config.toml
n_kv_head = 2
bias = "none"
seq_len = 2048
MLP neurons of a small language model. Each row is named by its layer, matrix (up: input weights) and neuron, and shows model dimensions 48-111. Each number is 128 + 24 x the weight over its row's rms, rounded and kept within 0 to 255.
A block is one neuron, or neurons of one layer that tend to fire together. After each block is what it responds to, as a language model described it from the Wikipedia text at the highest values.

L4.up123 [144 159  99  86 140 110 142 139  75 146 141  95 113 155 113  74 100 110 133 125 128 135 127 146 134 133 150 169 121 141 112 123 118 121 117 116 125 104 128 132 135 164 129 155 122 113 118 146 121 141 151 152 102 159 124 141  88 120 145 122 123 183 132 121]
L4.up430 [110 144 107 140  98 116 112 148 157 183 146 143 126 150 109 158 131 132 162 107 171 134 129 123 150 100 125  90 134 120 154 107 174 111 126 128 172 193 112 143 149 145  78 121 111 128 140 104  71 138 120 151 137 123 140 152  83 128 129 114 149 126 107 122]
L4.up653 [129 167 109  68 142  97 163 110  98 132  99  82 134 149  84 101 150  90 128 100 184 141 132 141 119 181 126  97 124 107 112 137 117 129 144  85 115 139 117 135 125 139  83 153 133 110 142  96 136 167 183 116 159 139 103 140 132  83 131 132 153 159 154 155]
L4.up1134 [145 140 143 139 112 141 129 137 141 108 140  96 105 153  95  66 176 111 104 150 199 148 128 145 131 127 108 135 128 115 162 127 102 142  93  58 124 134  97 143 162 125  81  88 124 127 151 103  77 108 118 104 110 102 188 134 132 117 110  77 164 122  88  93]
L4.up1212 [122 125 128  99  90 146 154 161 120 135  76 135 119 132 108 178 114 138 102 148 187  92 104 115 119 143 100 141 141 123 121 140 163 117 147 105 138 150 109  92 129 130  83 120 165 152 122 114  95 148 199 132 111 128  98 159  97 102 146 135  96 107 155 144]
L4.up1712 [125 171 100 123 105 140 141 100 112 141  83 127  74 143 110 121 136  97 128 102 131 113 111 160 137 129 154  87 107 127 159 143 117 177 106 119 121 151 142 152 156 133 143 127 134 116 121 129  99 170 112 130 109  87 139 136 132 171  73 137 120 121 139 118]
L4.up1931 [131 138 145 121 141  99 135 161 135 173 127  96 125  93  95 130 162  96 121 130 120 126  91 132 124 146 157 143 120 109 129 108 157 156 126 109 134 134 154 141 171 141  67 167 111 123 135 144 134 186 153 164 148 111 135 148 113 102  92 142 132  98 123 103]
L4.up1999 [ 91 170 100 106 115 132 111 121 123 157 113 128 147 111 115 124 104 130 108 143 172 118 116  99 163 124 133 108 134 159  93 104 122 129 116 107 147 168 123 149 155 152 105 125 152 126 143 174 102 144  99 102 120 159 121  99 146 115 156  96 171 122 129 125]
Responds to: Subject name endings

L4.up119 [179 141 102 104 156 100 130 134  88 131 120 108 123  97 111 122 126 148 154  73 146 139 108 154 136 189  98 146 116 110 151 145 133  88 140 111  65  62 152 158 134 155 114 148 171 105  86 111 148 159 152 136 135 131  95 111 164  86 133 124  81  89 101 106]
L4.up762 [101 123 136 155 142 152  96 141  89 138 131  97 175 168 136 116  99 123 133 150 134 111 136 150 119 112  89 167 122 129 151 143 114 117 114  99 123  99 180 100  87  91 128 119 142 106 120 119 122 138 171 154 130 151  55  77 166 132 127 108 109  73  96 108]
L4.up1577 [141 111 128 107  91 149 155 154  97 103 124  86 104 124 147  98 131 103 140 123  89  97 143  91 138 142 172  91 150 148 112 131  99 125 136 139  97  98 180 124  72 154 163 128 149 129 130  84 128 138 145 174 129 193 134 110 113 119 104 136 170 105 114 126]
L4.up1843 [136 115 144 104 115 116 126 158 116 133 125 109  74 160 113 155 134 144 123 116 114 120  77 156  98 168  94 121 111 129 138 130 118 117 137 128 109 104 146 136 190 126 117 103 154 115 110 111 116 149 137 148 126 128 137 142 130 159 164 133 151  96 157  57]
L4.up1849 [114 137 144 113 127 126  99 143 131 108 122 135 102 107 131 115 152 160 125 115 106 102 159 190 140 144  93 126 136  88 132  99 166 108 150 104  86 122 154 144 115  97 104 153 112  84 101 100 121 150 159 172 141 150  93 135 142 127  94  86 151  89  52 120]
L4.up2333 [115 114 107 128 151 143 108 154 132 116 152 143 108 122 112  97 151 113 144 133  82 116 113 123  91 125  87 148  94 169 121 147 120 117 152 113 110 103 145  87 119 117 154 166 119 111 117 152 107 166 157 140 134  88 121 126 172 117 156 113 109 120 108  91]
L4.up2604 [125 138  99 148 129 130 133 113 117 143 122  81 155 136 143 115 105 120 120 154 132 104 133 143 113 174 125  84 145 145 126 119 123 130 169 120  99 183 150 129 120 121  86 134 124 106 123 103 117 153 124 114 179 109 164  84 152 169 107 109 164 138  73  95]
L4.up2676 [121 142  99 139 143 128 117 116  69  96  81 175 147  97 121  72 148 102 129 145 141 169 148 139  85 132 122 148 142 111 127 100 124 109 137 124 104 140 169 111 121 143 139 130 155 104 129 102 112 152 150 131 125 127  94 105 127 125 149  87 140 130 113 112]
Responds to: Sentence-final punctuation

L2.up1023 [ 92  90 146 142 114 178 146 112 102  81  97 116 145  89 127  93 130 146 126 115 144 136 102 109 146 157 171 120  93 149 166 145 100 144  91  91 140 139 159 161  45 161 117 108 147 121 164 139 150 147 117 163 143 139 116 129 103 151 149 106 125  93 103  81]
L2.up1092 [154 128 121 214 120 122 142  89  95 114 124 119 165  87 163 122 174 127  68 135 122 101 123 186 142 127 165 133 130 130 137 161 154 123 155  99 133 128 144  96 121 162 159 134 104 146 120 129 104 146  94 153 124 132 118 123 166 110  92  88 150 111 133  95]
L2.up1278 [ 99 139 119 150 125 122 159 144 112 127 142 140 126 152 137 130 130 177 154 128 127 105 150 140 150 166 104  92 113 133 134 169 106 117 138  87 143 108 130 147 121  97 141 138 152 137 160 106 111 193 137 150 122  96 140 118  85  99 117 122 135  98 150 104]
L2.up1644 [120  92 117 126 129 165 160 133 118 136 128 100 109 133 144 156 166 126 138 134 103 153 130 127 133 136 172 135  82 146 132 158 156  93 130 108 135 132 126 125 106  99 137 120 115  92 102 128 129 126 144 118 117 135 118 113 110 151 149  91  97 109 137 117]
L2.up2138 [171 103 139 155 117 142 111 128 150 184 160 113  88 126 108 147 115 116 125 106 147 113  99 100 136 156 204 127 102 144 159 113 162 103 107 124  96 134 116 125  90 154 171 130 161 119  93  79 116 140 147 147 132 164 127 157 120 141 168 109  91 132 134 156]
L2.up2772 [169 115 118 135 120 146 109 157  87 118 101 120 134 140 150  57 118 135 143 145 120 150 136 107 106 137 117 150 104 116 120 114 175 169 136 146  94 147 127 100  92 131 122 154 147 146 143 166 117 135 140 125  86 132  95 128 151 128 129  81 170 163 158 113]
L2.up2803 [167 135  67 110  96 168 110 147 145 158 108  93 118 166  97 104 150 130 148 142 161 128 104 113 133 135 141 143 113 143 154 103  97 167 129 132 140 128 113 136  97 138 153 122 123 145 118 160 132 126  92 160  77 115 106 118 116 124 130 141 136 139 163 120]
L2.up2985 [133 138 141 126  81  93 160  86 112  95 140 125 131 131 125 118 124  85 132  94 145 125  88 114  94 123 127 104 102 172 177 128 131 134  96 150 100 123 141 146 127 132 133 160 135  98  85 146  92  91 109 112 109 120 110 127 104 105 114  74 136  79 102 127]
Responds to: Sentence-final periods

L2.up250 [180 129 122 120 150 126 157 152 127 140 147 129 148  95  83 119 168 173 109 129 112 166 151 130 102 127 130 141 127 129 161 182 144 105 108 106 121 174 117 146 132 119  98  83 123 146 145 119 122 106 114 155 135 121 135 178  76  99 172 136 107 136  93 104]
L2.up675 [118 126 112 128 147 125 126 104 172 142 107 144 154 214 145 154 145 146 165  99 100 158 122 119 111 106  78 146 140 101 140 123 169 104  85 125 172 142 148 146 121 140 110 141 113 129 139 125 131 117 122 135 134 138 118  99 161 142 124  95 146 148 121 151]
L2.up1707 [109 167 117 140  94  91 133 170  74 108 169  78  77 135  91 109 157 125 147 150 136 152 132 153 144 136 115 127 171  68 117 108 129  81 117 136 104 116 128 118 125 111  90 144 141 117 148 143 139 128 162 141  86 158 159 115 112 157 116 145 101  84 126 119]
L2.up1859 [138 147 123 128 126 115 121 148 110 154 177 118 137 141 133 134 160 113 153 128 135 150 131 122 155 123 127 187 147 150 116 141 129  96 111 126  82 128  87 149  83 154 114 158 110 148  97 128 141 135 118 148  73 155  72 111 135 129 133  45 159 163 120 130]
L2.up1962 [ 84 146 162 132 141 100 164  89 108 119 137 128 138 115 111 161 160 133 130  89 137 133 155 134 158 136 152 114 189 166 177 135 153 111 160 114  83  85 148 117 114 135 156 147 131 133  91 124  59  88 111 174 102 155 116  82 144 131 106 139 134 119 118 156]
L2.up2327 [ 89 164 104 114 147  92 127 163 142 131 153 106 121 150 149 132  92 123 137  81 142 114 106 118 163 116 106 135 111 119 110 129 148 125 123 134 135 138 158 145 124 124 138 121 138 113 153 125 111 156 150 138 143 131 124 136  82 114  86 137 157 176 134 153]
L2.up2520 [118 156 175 105 115 132 134  89 112  97 122 111  98 146 146  78  85 121  89 129 104 119 151  80 135 121 144 150 165 124 161 139 165 158 128 124 122 121 121 119  82 152 175 153 127 136 156 105 109  86  70 170  94 150 124 131 123 105 116  98 102 106  92 135]
L2.up2916 [100 100 111 113 145  72 124 126 120 164 120 114 129 132 137 101 117 137  84 120 163 111 144 156 102 178 130 102 163 124 141 112 128 131 139  63 148 143 116 101  62  97  90 139 101 164 116  96 151 113 124 156  68 140 111 134 115 134 145 161 108 138 119 153]
Responds to: Surname word pieces

L2.up197 [128 152 111 172 148 142 186 115 137 130  98 106 159 142 107 118 147 168 154 100 138 105 151  74 124  94 120 122  86 131 131 152 149 129 136 140 122 146  89 114 149 136 122 110 154 138 111  99  86 138 139 116 100  75 140  92 151 136  87 131 111 107 127 158]
L2.up504 [132 171 129 132 107 102 103  57 120 143 144 111 130 159 130 136 147 126 130 123 122 106  87 141 141  61 108 113  95 130 129 104 132 138 129 154  96 166 102 113 113 159 132 165 132 161 111 130 100 172 173 117 129 136  99 146 100 133 128 163  94 114 129 149]
L2.up664 [116  88 149 117 126 122 120 108 158 148 144  92 104 121 106 146 186  99 153 131 139 121 147 144 140 104 140 130 113 113 130 120 112 103 107 133  85  91  48 131 103 116 117 147 116 123  99 128 124 150 110 133 140 121 121 126 133 140 136 161 134 138 166 135]
L2.up838 [113 166 116 128 118 123 121 140 125 134 110 147 152 128 112 133  72 145 137 176 123 101 105  87 131 162 141 102 110 168 130 110 141 124 127  98  91 161  82 125 117 133 122 137 147 147 113  99 147  94 171 142 126 157 148 124 129 113 132 109 152 168 155 148]
L2.up1129 [162 128 114 143 125 108 163 128 127 116 120 122 150 101 102 136 165 133 147 124 129  98 122 118 112 100 169 158 130 114 115 149 132  90 110 100 109 129 139 121 105  92 173 131  96 126 154 144  86  73 131 128  83 123 179 123 119 137 159 133 154 151 143  95]
L2.up1447 [159 112 112 136 123 147 175 128 125 166 142  86 103 113 123 173 157 150 153 145 110 130 152 155 158  95 131 133 143 107  91 136 122  97 104 118 156 140 117  88  93 119 163 112 113 121 104  70 128 106 109 160  95 111 146 145 147 119 134 137 165 114  99 104]
L2.up1528 [ 99 101 120 121 106 133 124  83 161 175 118 107 145 122  56 124 140 121 131 102 117 125  96 137 131 140  83 119 160 177 144 146 149 173  94 134 114 149 124 149  98 129 129 139 158 130 154  92 132 110 137 116 174 145 114 143 103 110 103 108 107 118 125  88]
L2.up2026 [145 160 143 184 135 143 153  97 104 121 152  98 146 110 150 127 123 106 144 132 134 115 131  58 141 126 145  99 166 122 174 160 140 121 109 144  92 146 103  86 156 109 134 119 108 109 142 107 118  99 131 120 107 138 183 108  67 121 145 138 136 144 130 149]
Responds to: Colons and separators

L4.up169 [118 112 114 168 151 173 163 127 129 144 137 145 135 116 140 143 125 146 152  75 113 126 144  94 125 158 159 166 162 115 137 135 107  89 112 155 115 100 109 106 110 136  99 142  91 128 118 112 155 148 124 177 108 146 164 108 135 125 165  99  93 114 145 108]
L4.up454 [159 127 119 134 153 105 148 111 133 138 149 119 108 137 118 122 166 102 100 146 115 130 142 142 110 128 138  84 105 135 131 142 128  78 124 111 119 151 138 138 123 150 122 132 130 103 115 110 125 131 134 124  82 131 151 102 148 121 113  88 110 154 111 146]
L4.up620 [139 118 128 202 179 143 121 158 149 115 139 110 128 128 120  94 116 126 143 129 116  85 156 124 158  91 121 135 136 155 117 107 140 109 137 139 142 166 151 107 161 116 118  94 117 129 116 138 118 125 119 113  91  87 141 143 137 136 137 115  90 112 105 150]
L4.up1096 [117 141 136 142 100 154 129 137 127 105 131 141 155 121 131 172  78 135 126 116 127  81 119 126  94 133 124 137 134 146  96 130 167 113 132 137 142 155  95 136 100  88 134 137 114 136 112 144 136 130 128 161 166 104 129 121 145 139 193 142 116 119 131 178]
L4.up1339 [160 137 149 146 157 110 149 139 118 146 106 118 156 118 154 120 158 102 132 112 102 120 130 129 156 122 119 137 129 153 105 153 119  78  74 109  74 117 131 131 158 131 116 145 129  73 123 150 112 138  98 166 156 158 138 142 162 120  94 125  86 121 173  98]
L4.up1874 [166 139  94 122 114 118 113 110 185 142 139 125 124 139 116 163  76 157  98 123 127 136 116  87 100 101 118 130 124 131  75 162 149 126  89  96 119 146 155  99 129 137 159 114 145 126 132 110 160 128  95 126 115 143 127  91 160 105  84 122 181 174 117 127]
L4.up2746 [168 128 175 158 166 128 161 117 146 150 146 142 125 158 119 133 154 126 132 137 128 150 110 100 104 155 106 135 157 143 136 115 160 128  91 155 141 164 132 138 121 105 148 174 105 118 133  97 131 133 129 128 138 136 147  91 143  98  96 145  88 104 122 143]
L4.up3060 [116 137  70 148 178 144 134  98 106 154  94 166 117 160 134 147 121 148 106 135 164 112 143 142 127 121 119  96 175  89  63 146  82  79 105 116 143 125 135 186 126 160 121 171 122 156 137 164  55 127 120 163 126 140 159  77 109 116 112 112 189  77 130 167]
Responds to: Colon in time durations

L8.up2574 [139 114 118 120 114 147 153  99  95 155  92 172  72  89 102 118 164 139 142 131  99 103 139 169 128 126 101 147 127 128 107 147 151  83 146 130 144 128 120 101 117 135 108 148 100 122 117 152 134 143 159 157 113 125 112 108 161 140 107 126 151 118 149 121]
Responds to: Closing quotes and parentheses

L8.up1664 [ 80  77  90 167 144 110 142 131 105  99 167  96 179 134 160  96 138 175 133 140 108 152  92  77 146  99 135 139 113 110 129 130 144 136 127 131 128  87  88  58 171 132 135 113 103 158 130  88 155  94 119 131 141  87 183 152 120 119 109 105 111 135 117 165]
Responds to: Digits inside numeric tables

L2.up247 [159  69 129 145 160  85 136 160 110 145 170 129  89  99 129 126 135  88 104 151 134 144 139 138 147 158 128 131 131 112 133 120 146 138  99 119  89 179 150 145 172 154 105 104 133 151 106 133 116 110 184 138 145 158 125 121 106 124 129 130  88 112 136 155]
L2.up281 [ 89 106 153 146 144 144 148 147 165 127 128 177 146 114 140 160 138 118 135 109 137 160 159 142 104 125 146 107 135 154  93 127 111 118 130 134  95 138 148 152 145 138 124 179 114  94 116 131 110 128 121 111  94 103 127  65 131 128 128 152 133  89 139 147]
L2.up569 [143  83  95 131 153  92 127 147 130 168 121 134  86 110 148 167 101 127 150 166 141 105 146  86 120  98 121 173 165 114 116 135 110 133 143  76 167 137 106 151 127 142 128 159 109 142 102  75 138 151  94 101 110 110 146 105 161 137 141  89 125 152 137 118]
L2.up1012 [114 121 114  84 146 127 118 135 141 109 103 112  91 115  96 117 118 120 101 128 136 167 139 165 147  91 129 150 123 137  95  69 130 154 165 106 153 118 138 158 119 148  86 143 128 146 172 119 146 109  76 150 127 132 128 105 166 136 129 157 142 118 160 113]
L2.up1438 [ 96 111 107  80 109 124 116  98 144 138 105 143 148 125 144 140 152 142 153 163  85 170 124 132 171  90 127 141 141 116  95 127 111 137  94 114 162 127 152 177 170 148 127 143 112 123 116 119 169 196 112 122 146 117 109 147 122 122 156 112 144  76  83 155]
L2.up1481 [107  68 130  84 101 151 118 151 129 149 109 120 150 132  82 157 132 145 140 144 127 160 131 193 163 104  70 156 130 111 134 128 150 118 142 135 131 142 116 144 144  87 119 141 154 164 125 153 134 141 169 119 123 148 152  60 164 102 155 130 125  88 183  93]
L2.up2132 [141 123 103 118 142  98 110 135 136 138 125  88 147  79 129 109 115 114 106 154 149 145 117 127 150 131 120 126 130 148 153 122 134 154 115 128 161 133 147 125 148  90 114 120 160 153 136 101 158 100  70 114  99 158 140  85 143 122 114 122 139 161 116 166]
L2.up3070 [126 139 131 142 159 128 134  75 124 173 133  94  82 140  93 154  98  98 116 159 135 152 158 149 152 116 153 165  95 146 132 130  99 111 101 132 138 113 117 152 146 101 117 121 132  96 130 151 131 153  62 101 149 118 128 109 147 146  91 138 164 143 115 107]
Responds to: Focus and degree adverbs

L8.up1642 [118  84 112 138  98 188 120 147 173 160  86 133 134 153 116 102 105 129 148 142 122 120 119 127 121 141 118 113 136 120 146 133 130 149 118 142 129 114 149 122 113 134  78 187 123 127 119  75 114 128 109 106 147 170 146 102 137 113 129 147 104 117 121  90]
Responds to: Section and sentence ends

L8.up1784 [115 130 186 119 148 140 143 106 109 144 119  99 169 148 105 111 159 143 116 132 152 138 108  96 149 183 147  96 119 127 155 153 154 140 148  89 166 118  90 136 132 162 130 134 123  88 137 109 143  98 137 140 109 121 108 120 131 158 114 127 105  89 175 158]
Responds to: Clause subject (topic referent)

L4.up318 [118 140 132 109 118 105 116 131 116 146 147 132 141 162 105 117 114 127 147  97 133 167 139 160 144 118 161 145 118  95 136 129 183 148  97 126 135 134 120  81  68 118 103  90  71 141  89 118 109 136 143 104 157 112 140 116 155 122 143 111 113  84 133 133]
L4.up882 [153 168 141  69 112 146 134 138 110 147 128 154 155  86 126 121 140 138 123 111 132 112  91 130 118  97 137 159  98 130 118 138 177 128 138 127 100 157 136  94 152 161 158 138 137  94 105 127 168 152  65 148 124 100 156 169 162 118 143 128 115 157  97  94]
L4.up1055 [160  90 122 172 139 143 131 161 116 120  80 126  95 136 127 171 137 159 115 149 101 136 131 186 160 120 134 175 110 154 142 159 151 117 113  65 179  83 138 107 127 152 110 134 122 120 121 142 103 153  93 140 145 144 116  99 144  99 156 187 167 142 101 108]
L4.up1822 [112 125 129  79 116 135 129 141  91 134  94 135 137 115 124 136 136 134 188 108 109 122 100 125 123 150 121  97 113 136 141  77 107 136 112  65 153 132 106 130  90 123 105 133  95 148 103 100 135  96 133 145 158  95 149  90 135  99 105  77 117 140 115 130]
L4.up2036 [132 125 154 102 123 132 159 141  99 147 156 159 141 157 177 113 133 123 143 128 110 130 132 129 100  74 163 144 135 129 142 107 103 129 141 101 119 139 111  99 117 139 110 148 145 137 116 147 137  91 113 195 101 100 168 103 106  69 126 110 113 141 127 139]
L4.up2262 [155 113 146 125 116 134 147 130 118 146  88 149 131  87 114 146 100 144 167 127 134  75 111 169 143 123 126 149 113 120 145 114 144 106 142  97 165 124 147  74 122 117 186 159 141 133 124 131 104 110  81 125 147  96 135 143 139 111 114 113 135  82 172  99]
L4.up2713 [128 126 163 113 132 112 129 116 113 165  99 142 127  88 121  65 163 163  93 136 139  93 134 155 115 184 145 169 153  94 127 105 136 117 135 151 151 101 131 132 152 133 112 121 129 109  99 154 112 104 161 141 170 125 117 103 125 124 134 135 119 133 138 147]
L4.up3069 [160 127 105 116 129 117 102  94 127 150 111 150 101 109 119 137 141 131 115 121 104 140  88 140 127 109 122 122 119 120 131 104 168 137 108  94 146 127 109 121  99 141 130 142 135 198 119 111 141 110 126 174 151 130 126 141  99 110 120  84 156 104 131 163]
Responds to: End of names and terms

L2.up114 [160 139 111 154  98 155 132 151  80 130 134 109 133 139  96 126 112 131 151 157 129 140 137 172 160 153 180 126 138 122 114 181 162 112 159 132 135 114 146 131 129 100 110 149 117 100  95  71 154 161  82 141 155 153 144 100 141 120 154 137 134 134 197  94]
L2.up548 [134 111  85 112  91 132 133 108  79 121  74 142 124  63 133 163 116  98 137 109  91 137 178 140 150 167 124 123  92 111 146 144 188 111 147 127 182 118  91 126 136 124 116 163 119  98 149 131 116 135 174 126 127 145 142  93 155 103 143  95 148 159 149 135]
L2.up726 [136 143 138  94 124 111 166 140 138 106 110 100 131 129 139 110 181 105 147 177  98 163 154 110 149 112 141 118 114 135 110 149 125 143 143 152 144 155  92 162 151 145 178 168  95 192  91 123 141 132 120  91 171 170 150  63 170 109 155  77 119 121 169 117]
L2.up802 [137  97 119 142 114 127 173 135 135 136 158 138 106 150 152  68  98 105 145 133 124 108  83 132 119 145  98  85 100 117 114 125 137 150 140 122  81 148 112 115 110 126 113 158 103 152 121 165 143 105 112 124 137 114 132 111 111 134 115 104 116 152 175 110]
L2.up1087 [106 135 141 143 132 140 147 124 122 148 143  99 161 148  92 111 105 130 170 116 102 180 127 136 113 134 123 132 132 108 131 132 194 138 131 133 153 138  89 123 126 148 142 143  91 124  97 126 113 158 111 160 148 102 129 114 100 141  88 128 117 164 154  98]
L2.up1186 [ 94 139 137 147 139 119 160 138 127 103 145  90 100 164 146 114 125 108 120 143  70 123 132 104  97 103 183 150 151 132 154 148 142 122 183 119 123 146 107 131 118  91 111 156 145 122 124 109 143 154 114 112 124 128 145 102 112 104 134 127 121 107 176 131]
L2.up2269 [100 133 105 141 146 153 163 173 136 109 120 111 112 101 120 129 134 110 112 174 109 161 136 128 118 153 146 129 120 159 137 101 119 129 146 108 112 113 139 179 104 103 156 120  97 132 130 150 153 116 135 120 132 119 142 115 130 120 135 106 134  83 131 137]
L2.up2728 [124 122  98 131 130 130 142 154 113 132 124 119 116 171 103 130 145 117 151 190 160 121 145 132 192 112 132 101  86 119 189 106 136 117 134 140 127 116 134 140 117 129 173 144 121 163  88 134 144 103 116  98 151 160 166 161 101 105 159 120 134 135 145 131]
Responds to: Closing quotation marks

L4.up295 [148 134  99 136 120 110 128 123 104 187 123 128 117 137  93 137 120  98 120 127 109 143 151 188 117 163 168 128 128 116 123 159 101 128 158  87 152 142 153 100 109 119 162 100 166 145  97 135 136 157 151 115 160 133 119 132 136 114 175 125 134 124  98 167]
L4.up390 [155 124 139 126 147 116 139  98 141 168 100 150 130 135 134 147 139 107  93 146 139 114 132 132 166 131 140 140 146 158 105 123 102 160 137  91 156 159 148 134  96 136 120  99 118 126 120 143 142 163 132 161 166 112 117  89 127  85 186 112 107 100  95 154]
L4.up444 [139 105 174 129 151 128 128 171  82 161 152 158 112 145 118 115 153 100 143 140 138  99 110 150 158 121 111 111 114 101 154 130 113  69 130 160 137 148 132 106 164 129 161 125 139 136 123 193 155 143 135 150 132 107 133 147 120 139 104 141 147 131 117 136]
L4.up767 [134 144 141 123 112 108 124 132 116 142 135 121 143 100  94 168 138 106 126 169 100 129 137 142 137 105 136 153 149  97 119 110 155 136 125  99  72 159 110  77 101 127  94 125  95 148 166 168 108 136 124 105  94 120 128  98 152 130 167 127 151 108 128 155]
L4.up1270 [114 119 152 152  90 152 148 158 105 133 128 138  98 124  78 172 135 148  59 125 150 136 150 149 174 143 137 143  82 115 157 141  89 103 174 104  74 133 152 128 136 162 126 113 137  79  97 159 143 156 152 100 164 121 109  90 133 119 164 119 177 148 101 115]
L4.up1438 [120 178  81 142 144  84  94 143 151 146 120 147 120 142 131 116 120 117 151 140 155 103 135 110 127 123 137 128 138  66 139 133  78 134 128 145 174 166 182 122 142 102 134 101 141 136 128 170 137 103 124 135 119 124 118 120 118 139 159 162 107 127 153 105]
L4.up1442 [131 119 135 101 133 137 130 138 108 175 168 136 127 154 109 120 105 120 134 129 123 148 120 176 121 142 160 108 124 114 115 134 106 145 107 112 133  87 171  86 135 155 157 107 106 107  98  95 154  95 114 120 147 148 118 111 145  94 140 143 136 137 139 156]
L4.up1608 [ 95 113 145 119 201 148 119 175 167 156 129 175 132 134 135 138 142 130 152 111 118  91 168 170  95 129 122 153 110 141 132 144 136 134 130 112 121 149 131  88 109 147 177 135 146 153 109 168 113 105 117 177 117 127 121 103 141  78 147 166 123  80 127 139]
Responds to: Predicate-complement openers